MLP neurons of a small language model. Each row is named by its layer, matrix (down: output weights) and neuron, and shows model dimensions 0-191. Each number is 128 + 32 x the weight over its row's rms, rounded and kept within 0 to 255. Numbers have three digits each.
After each neuron's rows, "fires before" lists the tokens most often just after its 100 highest values on Wikipedia text that the model never trained on. A number after a token or word is its count.

L10.down701:142123094177112125065089188086075189177151139154167156104146132097114167131105169089141119145113156131179116094121170173170088158081110136119094175112110109152161147112177037135078138154137158087113132084107143100164144106135141092100080095105111150122069160146095162158129138188139130080123131167120140109166077116102106085155069152154117116088160140183153107163134071135067104176111115139169150093148117126152146105136149091149141115151087082178167180118127127134166192133161089086128255121104074112083092151129095096135156100106138114136124142126141147143133134107119123108
fires before: "9" 27, "8" 18, "0" 10, "2" 8, "1" 7, "5" 7

L6.down309:071105107093073133141124088141088144037129139096074126113112077135115093095167145124094097093154117149131149139153161107126144123130144111104147125135090145149125134154176102138109073150112168140201115163143132144116148168105103123166125064149176112147144193158123174152120165112212142114093147155151120149083124120084074095184056191129131115132121103128091060112175124153077088164151223143126151118193100154101180115123090114184176094103122076140179118117101156131083126118108106132149129131138165112076173140146184114183104096137146098092139059148126164115115086118113166149
fires before: "9" 36, "8" 11, "d" 4, "0" 4

L9.down193:142131178136143167137171168102158179128165109123140139128146173062096094131117130103116110133146116115103183149148105106154123096138139138120153106148126136155120059157143056147149137195156110124145092070137105100136113135117097165181131096072122176231098128124105131094131116120094091099139181143144104056094154078188136151114074120124169095174066138142136113069157068064119097081160183144103052102127110124151162130131184150137133091136177081094112102090188161090144138124114174140160164107176094096125164161128119126127063112147132147095124149104184148111131101088131106192
fires before: "\n" 45, "A" 11, " " 7, "OR" 5, "L" 4

L8.down6:118154135107148139165120130178080137120120167139135163112185161077090181099180157139111162103090160059144155132082115129111117180115120099095090119118065168116138180103110074171099149144067089157132129141157089103155113109140125085060217080185085152149132185058165118095150136159115175096102114116105163094088175141135136129166120109165117062104082146154110146153130150118142076096102168140126133103116148150116197149130101197161180136171120101119142161137106130077126148100063144177114145120150158180089128132135154133086169120101097110101188114112133108132113062177109105107
fires before: " " 52, "9" 10, " |" 5, "4" 5, "1" 4, "7" 4

L11.down603:142121170104135104179110162118066159167094147126117167142161118128113174127166198107046172135167112101170101099120137158096132131102064138135116117135109095129120181116114126091163144147151134175157133109136134167137090074170124111085169096137153096153135155150151155107143098125057053088134119160066132104108154118158142067108165130121175091113122191122085092144166178115129138104141113159128111129114177060174097101169089173097131148182120185161193110151159168128120133127143098076096101179125096111112075167174140097054092139162149076125075100108159081115120115092138124179
fires before: " of" 61

L8.down316:101087130109094202075112158131157077053156157128083082095098068180090117160117101151127139117090165122097089119100150146127166150191132163165155104135146115121136133135139059093172085113104090126130130044102150156127147176132146120110200154132159158119083125120155091119151163169147144073098121109171146114165104175168162130140201177115130205108136158120080074137130089111115110118132152087109173133150113138191139080156160099111145147122103109159129143121141114111114119141156106127120081118141128140172165137134121165100151124145128169074098075130127182194120121128004159119
fires before: "0" 32, "2" 31, "1" 19, " " 4

L7.down401:173109108174187120198131095109175103112126106068138156130161151196129141127161137073147166112107068121118098138154129139128115086098125090176135092131164138114145107141120062134104159132138132081160184097108071115163131152112091187153193186104109124138121182162087119156104117074039097105130106097125102165080138140137123118138119126095178176081172105157146120060159109116157120113129177148123170116135139093121109128113083146150146107119120090163167119109168103176085112149117142163224139097139140128118207128071099153084123088120117150090118163124148116163099137051082149078
fires before: "1" 23, "2" 20, " |" 7, " year" 6, " as" 6, "|" 5

L11.down12:116116187083098134140185109079120161108125142150120186166139082148098127192159118130104169159124079095135164143191133152151116118135107085111159117170101165157128108168151161126150073168124144109170126093143107110123180181173086083167082130129135159077154135074104088051093112118141101104160119102081093183112103132186135111087137139084168104161159117141133177119122172141155126092112134128077079119097142110126188107141162129190059121123111179174122147156093120102135070168117160051126145143027154146105142157096096119142122151121121118058168141100095088119141172154148122143
fires before: "\n" 38, " and" 8, "-" 5, " (" 5, " |" 4

L8.down595:195161109145094122149051104186077187110098140078103133156153107144109157075139088122113140169153149148085114097128142187184118059124078160126130120124149087149102137089138134137107148153103110162142173135132071103102056111120104181111107142134164089117157121171125145087142089153115097169108117088144176144083086123160144087148072117059147107125132116157171129142186159150140128133157127139092112090076126068162094128156129173167158134095193100149165119099132080170088066113138133091134166117120106150142131140160117153071172125185130190189152108190109115101116130073183138113
fires before: " |" 53, "\n" 5

L9.down429:154171108110108141167167119156093136123165194119133126059098167128145104105085144079167124128128168173177138112142147178105125108111083186088118130123109058112156086178103136104159161100145129159127137082140126093139158066087137119109127120102122130087051120130099100130122152134111157121119110117107154184131149135134174154214144141176137189104077136169120127120115067133127159130118141119205170113114107157155098065130164078082117140148100101147111187107102198130147142146056145114063153082064125102183121106101160118114202076137176073125127120135138099110114176124173166105
fires before: "2" 27, "1" 23, "8" 8, "9" 5, "6" 4

L10.down386:121087137111133195114071144075107129119114146152127145077107129058112178096138136120158109185092191149140155108161128167137115106098190125146157126118143096187115166114089148095070112124135155139150127159126168131151079117071102147137155140163136132176087157142145153092145046143157109109126138088094141148105151110207119072120093197089119072118159109136106195143141140181092153187139136077098093115207162119077140189100127132122123107108098072124117192072156150120074079160076123166112180141127134140088129143106139109134114085118106097126116149182117140158114174081093160154
fires before: "9" 54, "8" 14, "1" 5, "s" 5, "7" 4

L6.down252:116085144067105145116112138187145125083144133196126106138117117134122134177137077080178165127137087105135129124147087176142125148157165152126168122073095161126124121136107077113100138099147130105127074206147142135100139133123135163162134113162120166122104133112107089164113148084162118102089091119128143108093097218102161187113155099134142083101117147059131119165128094065052169166133148116103112189195100192099140108123142105145145146127108104113107161090125127182143120146067163149134191137091130132065196144123101089146099068169102055168110196090125155128113163099177139160
fires before: "0" 44, "1" 10, "4" 8, "7" 7, "2" 5, "9" 4

L9.down41:119117160063129133102135185088153124104183134161136116196080093138095157143134111199125097168142113135141139098098112137094052146129122166115127137101141099122057174120099125144152109100120176059098107117131090117149157103187133176118116111112120184087120162090145143151076081108106155149117128069130126113169153107090180113175117153165055145171139112073114144066147128144113105139150186159106092128137058140111132124109144084056149120159113106119131125115132196115111176166071120126172175178107193100098128093129121134185119077122175132087177156147195116121158110142159178125
fires before: "9" 37, "8" 8, " " 5, "7" 5, "st" 4

L11.down401:180107112140141146172162049133098090144148153155095139079108116080108119183179155144147124150119129144175127109087169078118090121143111099118151172143115110101139116181087147118128139122149080117195161117108125117092117118138128136055131111127126219108102107156168143086167081097134133129175091129154182090163116073080138168114103139110132135161102080117112157145160125083123090122087178149123083152099153165081119077169084139112102078113128154137156135102170169138156089116203099114135183120148124068102169135083106110138164163199164201189087136113139192121102062105112139118
fires before: "0" 20, "8" 9, "6" 8, "2" 7, "5" 7, "3" 7

L8.down734:169091153090139140090183058134140179155174155162162154128091119207132129047105069103108174064131134134090122144134162128167114166124159132106080133145142155115107162054156085161168145149120115146117105094104169114095084180124128122144093089126180109102127160149127178151117093135132063076148151078146151118130159130131134109156133130121080131105209144159182109172134132105109132179149140098129108171110131056185138112177172134141114138155144108134104168110118154070069088158053115108112201120170105120160103098140126145106136144114134092123124105167117081153084133107158069069
fires before: " " 57, "\n" 14

L7.down34:117141110075178118078104168154110104098174166099139191098108135134191161159113095096115093096128138135130131069139169126146135142137158133165105145154112090096103149136110126122055120154160154138114157107125121073097199115109124137132148173133098110127139213145129147112120141111073133152173157139134168094148143137111140057147081148136133138157108198096092066127122149200065092160151138133155158069105130157129082047119118181069170088150118131134154109137125087100125080115125136154129127168117172171112055114162100152179101184121116066093101151127137062124118166109187195127
fires before: "9" 31, "8" 19, "0" 8, "5" 7, "7" 7, "1" 7

L8.down759:128122163108185108148122133124089122136180175118117166095117168116145137141122086087086116168113118102175097092154117144122094155081172143105115147133103141088155112113150127143096155077124172142187149083102118078196149092122116133181122058047079162104108116141070088202153101159084123158122140116097110149146158137116127176127123114155135149109069044178151115117136147124107133183154073111166160137187118103169093157128151093125082191153098189050138125047116116113150168148132135076125158123125105129137124157126138166118190140169182065120111122141083147149099182118112161122
fires before: "9" 25, "0" 24, "8" 11, "2" 6, "7" 5, "3" 5

L8.down736:102137156107132143081082156125094101107099138145120105127122100163069106154136138131082175135052194116148103175153113099091075074083082083192163129095144181149158059146063185156144190213139092141132130108043102087130128137108076141132167145122102132078084126089124142163113135142167121131100166147136140081124134138081161063149122109159189141106135119175130086143155125095131126133135103155139117162159181180143151131159098130148130146117160149172116103086141144114137103138157147145166181119146132089114173134085145136148154155129169132151106111127135192057096178089154050121
fires before: " |" 20, "9" 14, "7" 8, "8" 8, "6" 7, "5" 7

L9.down638:136184140120176124151190103101142160116107156098075158099170149088145147152155108158075091084142103102108152181145098145163136129143173118104157134142172167130143151078098125157105093127103095149115130170089089095185135167133128105127104071180106190106161110150128123088137143120122104161170132191167141130052082163149108095124145087105109140128207147138143072088073081097062111101135097112162152107144150101169157085099138080084128083123138043189182117135117066131138145147120127153110118104210107161129109104132078168138139162107137169117138199095088132146090179127126132148
fires before: " |" 26, "0" 14, "5" 7, "3" 6

L10.down74:067140180089119143175134168118174150081152067091083173131096125149200119089168139110180157113095178175148169156176104121114104122089116151104126131171083080123081109119108117147169159094118074143147135041103095144128112105143062085068150151131121129078162089134158138072112095209064133106171162093113117053105073133122154120115133135148145156149134163157140133131137117122161153148124093099080229132116133089166097107113098116185163135132133175169137089126133108130122107147123099129114112157134121134098141159160167110151199127126085146147085113123150106108190152121123155185
fires before: "1" 37, "2" 18, " " 10, " be" 5, " have" 4

L6.down272:142124126086060179128239139097087130087127072138119102197115120056089090200127131120153113078118080151128122160191156124077180166124142149158087170114078130121128112144165171153171145130115115132120118148135107185151132180106112173147141115155172136146151109166108161145085129100120167137145140141141024117138158138116145133116113099084140121124105134162150141108109116114151115122127175192130090117121136125165139074151095161157129100156094137172118137064127076112098057120066138151150121084121115148078205151132140152125153096080095117111041104154130174118109089149147154111
fires before: "\n" 50, " " 12, " Apps" 9, " Pts" 4

L7.down515:157131150111067119120154155140101113102125103102101133136077067115105122119178123181148183137124091147109140160159110155099106148108129139131157221100097102158144119158184169141171159117176080166104083108133110121184165150146077103172132134099103132068117101117113113192080116175117101110095143137127116096080096144156146085134130153106086122088158122205136120134122146057113115147135165156064156126123137145164072110139139131128165144195168083142113093093207091130129153155067101130131146055082169150175123137115147167120127125153162106078130093156114102127199111122037164159
fires before: "1" 30, "0" 21, "2" 19, "9" 11, "7" 4, "," 4

L10.down330:127141128198084127127246177167139101170186119100144124137102138120131159152097120056116075129105081145106170106164073179148132152172068109065184134069151154122174100120138120116135144181176113090173145153114159100171085186095155126166129170143118123133088123120054141093101151130085164087129109090099147165156149183096134120070156139141100053127063136102119080146108141100101139136094080130115142096137162140145096100074161158115151137116105134155133163181134114125136171121107106094135132162116112128165148095103169162158097148134085106081099154128166094087141131100169129091
fires before: " " 70, "2" 5, "1" 4, "3" 4

L11.down182:130121146131123166102021138051150131162138185118131135122107183145115131138130083054108129112143114140104143104141117152105111149086153151088178094065084087186180159115183164116134081115152154108166135101127108119144114112072114145164145164149088127111125124124140086160128112207115136130154102138141138133122163131121140161174180159182104152101074135121120161206088139128088119165147102101150123124097060130132068184131100123143061100087151110132115127169175085141148115175074159137157147141158160043120157198108087136105151132107132154145137122182147088093082081094173128163
fires before: "7" 18, "1" 12, "5" 12, "0" 11, "3" 8, "9" 8

L10.down458:164181162146139149121168148132085156173156110119088131142135138164099164141164135175165161124111116172096155120141139174178136090115120132148067154169146124061099114148144105138065105131077118140111097156138077109086141090137133098145154124068109190165100060178137177130079095065121134141060088128145061098126080135089154075144162150119047131104077099144172151178111152173114105123170104100122137135114156142130110079138126156122131172132172181157119078094131140166117132086154115158125091115100072094139112194153135133111165066124126075170126154145173161126147143184145118051
fires before: " " 42, "\n" 25

L8.down546:142107112146104089139094133127120053132169082121077094132126091111171136182119088074126168102111152110172099163081142125140088152162115145115123134179104181117130143125115174131120128112138112085152175135122147177110138151123149120165128152087117088103071142110141171140084141135061146145165106143105114075171111164185150117056124018156171140117090133118139126123147142115057170142111167170152113082177159181143069155130108157173132113122066214116116188113177098110162082161096103158110128105105126077154126160126134125168149139145184135124092182136130108091135162136162059078
fires before: " " 51, "1" 12, "2" 7, "3" 6

L10.down27:159064152128133156162095136140109072124137149114123124171127136153130118098119146108082097186187117168120105162147063184140142084139084135129123143172069060123138106168115116178182092091114107099122113149154053079168092145124121138157100124089150151171091122089115153056128092161108183184143090077105109138060115077152066153104133178123097136098124128157121124134116164115171116151155176123156177171188113150145132107176167146113130151125155134102215125104145122129056195097158148137137153099157142104131118180148085124107142136094128102128159073189091125116149140092089085089
fires before: " |" 33, "," 29, ";" 11, "." 8, "\n" 8

L11.down22:147108058140183194113040144117139156143099233124166166120083160130174127121148085108137087092156052176151064117112166121124125107103147087096205143087121144115162150137095147100164149166146130069179196096181128138201147134085158092089212184149109120140101134147124132115095156155076085137122139105104128098159154123120080113147129114147164127129170138072078127179133145111104090165140129157170089069120145153137087084134152150090124132133130085135166129082109131162142120142152114055113138126111098141101129102101103110121179115150142118088118110131168132106170107141153142109
fires before: "0" 17, "1" 15, "2" 15, "8" 9, "3" 8, "4" 8

L11.down33:099143163129165094184192139082215103083117151149102118143173101183119086127204144109110080139144109145113150174123117127149122074115125212098166178130154080089130186159160121110102168109106102075103164048101116135118101138114119126122175107125120164096097152151199076139097094149113114131095176097137123067152089090096102138141118153101128130149123149073088136168177107113179152091162155096140161119128142123133101167134126064140126131121115083215158093105139160121108106170158130055141152127134108119121157161166173099099179119118147120167119148110125091125098085160138054136
fires before: "2" 85, "1" 13

L11.down690:163087145085128120148122181080190084129146145111151104119138105147104130168171072132131113138106148108171141101117150150108129133058123137159136148108144110140119107091141124032128199142081085123159121147178175121126068063140068163118165096099120153091136187105093123159113113162148121151118109085100138182097118150122111151183133172133100114184164160161108171107114148117110120158143133138159086120152107145196113107162118174095133114170174088061125125155095093054117097148158079097134128137159151068127069151188136035110122109063174115149142125146137189126156128180152113108
fires before: "." 68

L10.down445:145116155143101184143137141129209094148144127162155103148133136113070112123113104130112142186113105165162113162078124139130023119118139125114167113096126074169189117080062137124161131088149115135105160137130064092182131132157108214110126131095119132074140141114134128126214170168154167108138091129125134138096104132134174145123115093144092091101161128116086119144128113098121095106082065111136158214147172144104151157171117138171129152143076105121164098124174083101110113084168167111182127119196154152121194075117127151117163126080167149078120132128093121070085103164083145099
fires before: " |" 37, " (" 14, ")" 13, "." 10, "," 8, " m" 4

L11.down632:092154146145130095180085198154126071102109119130119141086186102109131123110146142154076136111114112117115092102075153150144124112070140106118106160111121100135121090086131147117089124122165155110159147105138136132164151109059150172151163150149103150172124167067134112144073117153204171090119192149127108117153122112102181136015116101125096103151124135132088115080081127171149135113164137123135094125070160232173131090192199149136084109123112139106139176145160129149146188155088112132116114104056131109144217130134131113104151083167109151067143132155084103171113141145119137120
fires before: "1" 18, "2" 15, "4" 9, "5" 9, "3" 9

L9.down741:212202118177132106139211199177160100122111113170150070105141134058098111173155099136119144092161134122101097113075070158117122141123119143128111199177184151088155064118128161116130214100115132154144108146079115116138121166094207172144128092079145146075181102139133133124069086088085137130159131129149159147147134140121122096132155141080121085109155132106139093117169131086089132093147161133176146081141147138121137080127097164136091115174131147111092149144101116069134094142079124154153124099096141167163101110126140153132108078123147083099103075095152092128190143179146107105
fires before: " " 62, "7" 6, "1" 6

L11.down519:081151184082141100115082137187097117138164171214113118131164111136104115135134145130132124092097118133086091171093115144170107114051123142159061148161143139079151116160195146138172164124093165159083092102086104139144098098138096116092075083088141148150085125126148106117139131055116208108124074177109188118116090126128132158116072190085141155129138162156137153142112102115082144128106102132142142074150133108155121072147152109167189175106144117195174108157103170157148141068147127129132115114137137136119150161177141082135157083055133074135115131143164216124118139162106148124
fires before: "0" 19, "1" 17, "3" 16, "2" 13, "5" 9, "4" 5

L6.down738:121170113113082114107064143086109147118143139191122104081083148122095115177137098167146183142084173130146069117128133109112130098189116135171087159109171165133173175146114079162152163185133119135087118163166119106134160127139095143130105147096129095162080093070149071107085110135156168102118122106098156060180049156174151139142043065132211129129167109131128148143164105102107167067124171106145118122146170167127139174179083129106122111103144136128095085085101101147095135151085120095141132178208109112116110178147119127159141170135133151107129109126156176090161155130131153069
fires before: "\n" 56, " a" 9, " |" 6

L10.down487:132149119105148142173144049107136122102128146130052066102088140119122087108153156069138145114157132126155127179141163107125174152149058136081212159170096152156084138093175158090178150137129167086117188126075118139172115148104136122100157125153119179118091100087212139131181113133108163183141118159126062092081136063119148143120156131136152169125109199101153109073128149092097139081179065188144086117109129110177115035135123099122144133128092128093167063127132118150122080111156138167108179120134167150124119147132108136116162122144155136109111117159101104173128076137140115145
fires before: "1" 64, "2" 21, "0" 11

L11.down35:159183145118115125140091142096104145157148157155092146092127150076138125106118144141150178168125081165125128135055108150088072145138091104126127138100127148042094096100137156163143155095143116193058124110148171152119086092148135169143102071188181092107154122137195108167149148149161159169128100106116098141123084093125116191184105146100116132133098171110180157131100087177087080126138147103103135160083091152137055117153120137142138156154163170069110141166160108161134150091105187112147123065146106121146091167097093089138101078137216086138115149140171077140088154086160124154
fires before: "s" 48, "es" 19, "ed" 11

L7.down636:166148071154146176101063151162149142117170162133123109157149062093112144178079128122151076098083150067114105088126116104172196124016115156116136132169060159133192193063120071116126173103090164115107173108090101104145171139104107132059129101072096117115114150180100147141094167130111141119157134140121067132123169156156140137110136122127167112084156118126134160167140138098166103148147133125149089146173085108133143076143153171116092128156114104077145119176135179107088170167113144104153124131107157116144163138112124183137118152152110105114100098131144123074169179175127074073
fires before: "0" 22, "1" 14, "2" 13, "century" 5, " " 5

L3.down232:122122164146129164104084161104078125171120094145093126130182165118119084119159122162137097104093160095107079112140079055107114102107137104085092161110160149196185139141089102141123129116160119131159164107153137100117135097125092201118108114116116156124143152154158083123132155138099123090141134218083156039185143109114128142138076193194139108125125105144144109145148081133096110178111109081092079144128051131088134166167080165096085125114093156182081117138137161157126070111143216178114169114089194115157171092109137097153149116121156159170137172160106140121170127168125105137
fires before: " " 45, "\n" 17, "s" 6, "bury" 5

L10.down79:143176134117129097111185130119106080126089142093149121145109126103172107131100158136129165192122109117145099161087133149144082183089128142149116131103169150080142078150196102142181133165083082132058142130120138106089152122148089124199137098131104154136135083075130058156167113121132128163052104148137116114137129117167124108152112200151155138112084151147098096176090152074140117146190112115114126068163142144107117098109016162149116125124199124163084165138113095194125123155127150134184088061142137168160070146106099156109161138188091118155107115102145176155153142143072123107
fires before: "2" 45, "1" 6, "lo" 6

L6.down324:155146118093144113131204107077155093118099149114163103181076112120103194177203146177157119119105077125073173139166095122138141148138072162060075107131139095128145093101132135125103129122104099121094167147145112166133131157157150088104128112056130165137158124005124106162132163120115120178152110130101119149125128200111132171162099124146137120116118120153158078075153143180121136134131115163138077122123145136127137106164178099167127089135121062153133157167130144095078125105130072093107156175097189117115116079095122164100071074119121114135193126185157168151132151139095109193
fires before: "1" 30, "2" 23, " |" 8

L10.down497:158100112080125123174115133105105094107179107128106126138066123145108126130134092141122151136168125134155142173189120105164131172134107154161182125110163081159152166084087141125153168141145098119161162154139100055165077112128111125130133075051121102156128114078038149111115040121113110084113159091174179167146157174082125106183164163127074145146122147212119143087129151128115120118179112151100165104101113168188149133152100145178123153132116147155158068186151114121132130138150105112123105083145101120181085121120113153126077096037138152153125084105148132133075197131079091148
fires before: "." 56, " " 5, "0" 5, "throp" 4

L10.down291:144074101098154170102156173130165172122143049161126128080108096138073143137163081136123093139148134137149143128085145167133120135149122155081155127209132083129104086106128132156104155098085082143156134120120115170085094130131113079137109133102073076118093120121226176104126097159130108186169147099117121086138120102118116077142187167128156074182117153153133160148144151127153087117107104113076153162165134093145112124067182148107157200119132170162097173168130107170073057112145146080169086136108145106112147151142106106196136171121138169188165084153120115115127095082115073154
fires before: " " 32, "2" 30, " of" 4

L10.down734:179142159107137164159147149155127133128172109173165176157206068110153112114120110155149119117056102117133115123122141111108144149164105171109153126163125094164143077127200115164114112107103133167056137129112061140102098117148140145145133085130162202146156149091153147132065133110136095198099154138140149087142084107134082090098133102099123131188103128150135119062098147112169119122166096041060158180067094118118114169194216106147153037108143137126173136158105131149090100108075159103180122122104111161143127138095113117092145107091147119131108118180138117107106125122096134185
fires before: " |" 41, "\n" 8, "," 7, " (" 7, ";" 5

L6.down317:173134070133093116127232111043084125112132118126181136094133167172121132183118159136131137081145142193049101142130160104174155090091138127148099129047095100150147115082149181112136188106141119177138165126181087108173121193060131117131090114128110116096110135140174120182085158134102100135089147129133090117166167128105098121138138106107140098110106152110152137095131158070143151146132099167109138095169168100107149123146156061101127098100140135185103141122089121077105125093134097103141083147171155106135149161098165154147128179109178167057116140178149184147144137090106079097
fires before: "1" 32, "9" 20, "2" 13, "8" 7, "0" 7, "7" 7

L9.down48:167084127031146149131127049090121184188105122182098064160121186129129090127147109132130123144179127122105171091079092156132159156095071141172061117138166105065143125105110132045121164101093095160106117076123121153091106131118085190081141139135109105127116127160173127121101159108090110143137145126180080158134079132084197125130091113131156122121154070147150129069134163168165099125137104140125139159085154102106138115169145123123087133097179191148172144109119117160140136141203120127144171159135107108177082156184145107165172152170136095144127095144122144120123141064164151103
fires before: " " 33, " |" 20, " (" 6, "1" 4

L11.down194:091110139122148053135000177102096128173181121177106089155140175139161126136153154148105144185180151104179097108143137112124133091114156114140134129145112131156124132106141152140086147130127150148102134128139115191116083127058118130105145125046099125197121111119112104102111131165142104119080174122052132133130114137143085137119133158161175068097113095164093120138159138099152136073169184109166074111072157107132110155110147095181116157145098126165114141153107102128142176164033112154111144149158160109107052210106115154080126108126122127103124170115166167151109164149095173144
fires before: "7" 19, "6" 18, "8" 15, "5" 11, "^{" 7, "4" 6

L9.down475:183144110172134115110164099116137139116120113126126211128157138158167143147140102087128156132079116183143099078100115149147085255095086140171134151081104101110071102096150093134093152134111170118157145204134102120164104077100149133185138095160148061121160132126103162063107124052154155151118155081124156073124155136150127169181091139113159087080144141119157126124131177163114171130110132109073144190088116107106094083106155093149107100125152122117121170136180118127131126113160136084130113133123139126107113078115184163125069120091155101172163119038139157141086123147157157124
fires before: "s" 70, " " 5

L7.down211:169131116144161099164147067131116100100144121137176179126147141133176103152103134148115103061139138099156137139107130066121137182103160060151124130078186118131092071090147074083124162126097159163116089138161135134093103114090140182096112149150139142070140138142151084135081118116115200153151116093181142132109119119096169170162106156156064134115128115119146177101111084166095128129142094128189099128100115072152113126134148096123094121104239089124196107109118126132063081142078100116148073136126134186168186142199141116155078141125152185157082102097137145143141165076134156163
fires before: "0" 21, "1" 13, "2" 13, "3" 10, "5" 9, "4" 7

L9.down225:115126120110106178165193103077134082105145151125133156142148100130150115109154171097122087126131105081109134158154153120114103113122132097128173104170170129159146156080150088098115111068126140113169159088126129140153188122135131166162136098075124128207111181137142164142119114156102079102169051135153158111148094144147062130148164135123083151193088160135102090113150130182125101163158154156121145074111128131127093069054120185148124100167104054107154159053180062156133145176135159141109130094149117197098115129106042116142110148138113145118091123105135172145183140162049147154
fires before: "9" 15, "0" 14, "7" 10, "8" 10, "3" 9, "1" 9

L6.down296:135133129102159130126187125087122191133136114105123097149132127108147159132128091174115174102159096120109161144117170117134077183141108107160133104174074106132151075174135206134154134122066087106115122117083120081122183168120137139144125181108156150209169134091138063093146140100115163121148139127087070094092117118101181131164091140090088125191108159114136157150184170138118109191139114085130119073078098101176103095121130077211141139132102107089117095110129117115095112167074168152142185138146165118057088136100135135120097111141198112107142159091181050130128105159171118123
fires before: "\n" 64, "American" 4, "English" 4, "1" 4

L9.down707:208112120147139151097243039125065135123177205162173122143097118100126113131093118102135137123124176160083126123088150147135171150153184116096088117115114131149094086136138117105125149106105141133125158134127159141115161083157185089086123117103060083111089175154095103108107167146047104209130138104131186093157140122130132142125103135099096107173090164120137090106103129107092155148141099194184122069095153139123120063153095097132088151095130137117143131135108124102197097124094139091124144169130135215142121120123125120153148131160154109107149160138110129147190076118184162123
fires before: "0" 27, "2" 13, "4" 11, "1" 11, "5" 10, "3" 8

L8.down625:154159152149140117158059146137092133140164123144171097165079162148130128162136205137106169169099143184082089094084175153069080163091139093149105174161137146112106125172124161092126165072181147096147090130220133089161111148162124147182086151121119129116108157158145156123087142119203122125088082146096174118157131101188109146102092153112111087067194119055121106169143126107082122126142118112129136141148110143132132092109090090083105166142123138175181086169157175118122164113147112107130088130105076124124094065124071132066108112197162139119146097134153113128101124110099076131
fires before: "s" 35, " of" 19

L11.down45:068117127123128107123097073104140072142120159147128145129090119136114088122097092159115109207118116104099134127157119123131118186060143140172141167172179119149114170136129109125115137107094099186180092154085120143115085090146082156129096140092127142173171113145109120121122134178201117169125124104118154170103156130075118138194161143097138145145070139170138132106096142098101160100148058124107069105164171127143166096205044141182109145154188115154077175132131157144082113143178115123172072112169133159140114105083161144125153148104156130151080174104039123167139153111073098086
fires before: "." 68

L10.down422:153148078151080101101135115136173112092105157158176133164122152162115108119119096096109194123109088102076139120164145090141061154129144149085140125139126107145173145151133117218135120050141204148148113134114106126220083140079159192150148104163181148154163085136119120069132128149149132088091122104076141132118134106113168171149156121136081099121137115113100162157140121093079136162157104120086100133171099167152114138110139108105057139063178118101130158088117147124150144121177164122075207146181152137103140157118077112113031127135126203112138108083138114109144097105152092160
fires before: "." 35, "," 26, " and" 9, " (" 4

L6.down737:130105175168116130098080131126138100140117131121118132128103151124152151092128141123142100110047190065122164138115158143113159226217161143147157153090156130207097160114147165133109143113097157122094104154121147144096128169113071119074150127202177073143157154117179128132086079113101109182128115079111143103105113085161186092135039138086076059159158159083143149081175136134140146152068111114124123099079126159105110145156096144071143141119140120155121157127117114135114124188165098129116134142102128110109158143135087147125092138162159089107138102168129209068091157145169124152
fires before: "0" 41, "7" 9, "1" 5, "4" 4, "6" 4, "5" 4

L9.down327:141113163176118114105179109128153156104208095110085101106091141106094102132135087194158167087152115089154083177165173137138102083104143098111098179152152075112163102104153192151170078145102096107129129166071132137177118101124118095126082158140163196130173108115150161104117145100192163097143121111096132195118164118124177099103150168111088101130181095126081118107139140092123132095176078086153122195062067142158101145120148142118110183099153099136133128098118132121137132107157144188116106155176132187094115175082130092135139122112116137081109101145090099128185165182132056129
fires before: "." 18, "," 18, " of" 9, " in" 6, " to" 5, "\n" 4

L8.down709:147093117174092117148090046122102131160124120130134157119108139104140159109057174118132131154064198110099134156057109163142142115133174107179067125136140187189128078151146113145103138094138164111156036201112114172158136104103108126070185078175094107100112176166136138154172179102104057144206127101115108070103129122139166155156112113069116106151096116126132166093144185197184110157137135121141107132166130137096130132121129120097112090181207133071155148067120114144139131119076114150133132133079160139081133109131121131109125108130145141116153079154134107121162117152140151145
fires before: "0" 25, "4" 10, "8" 8, "9" 8, "3" 8

L8.down419:078072207080145160169095125099078144133136099138097149112103143134168158134137123104118160134129094156109140154124157170088165172143159068154131162137123089149122152111122145145098062132154106075072118146103138143156132147098133109149087145138140106135073025127152146136126160136175134127161071077126125127123130130143122153146045120127147135156201124078142170154110133142163076144146114132099072179177124178133072128129121118193131101073110104124107103139146173128144164126050116114172182168071112087097146119119106182109122143243119097153130122136128100075088156133173121164
fires before: "9" 39, "0" 11, "8" 5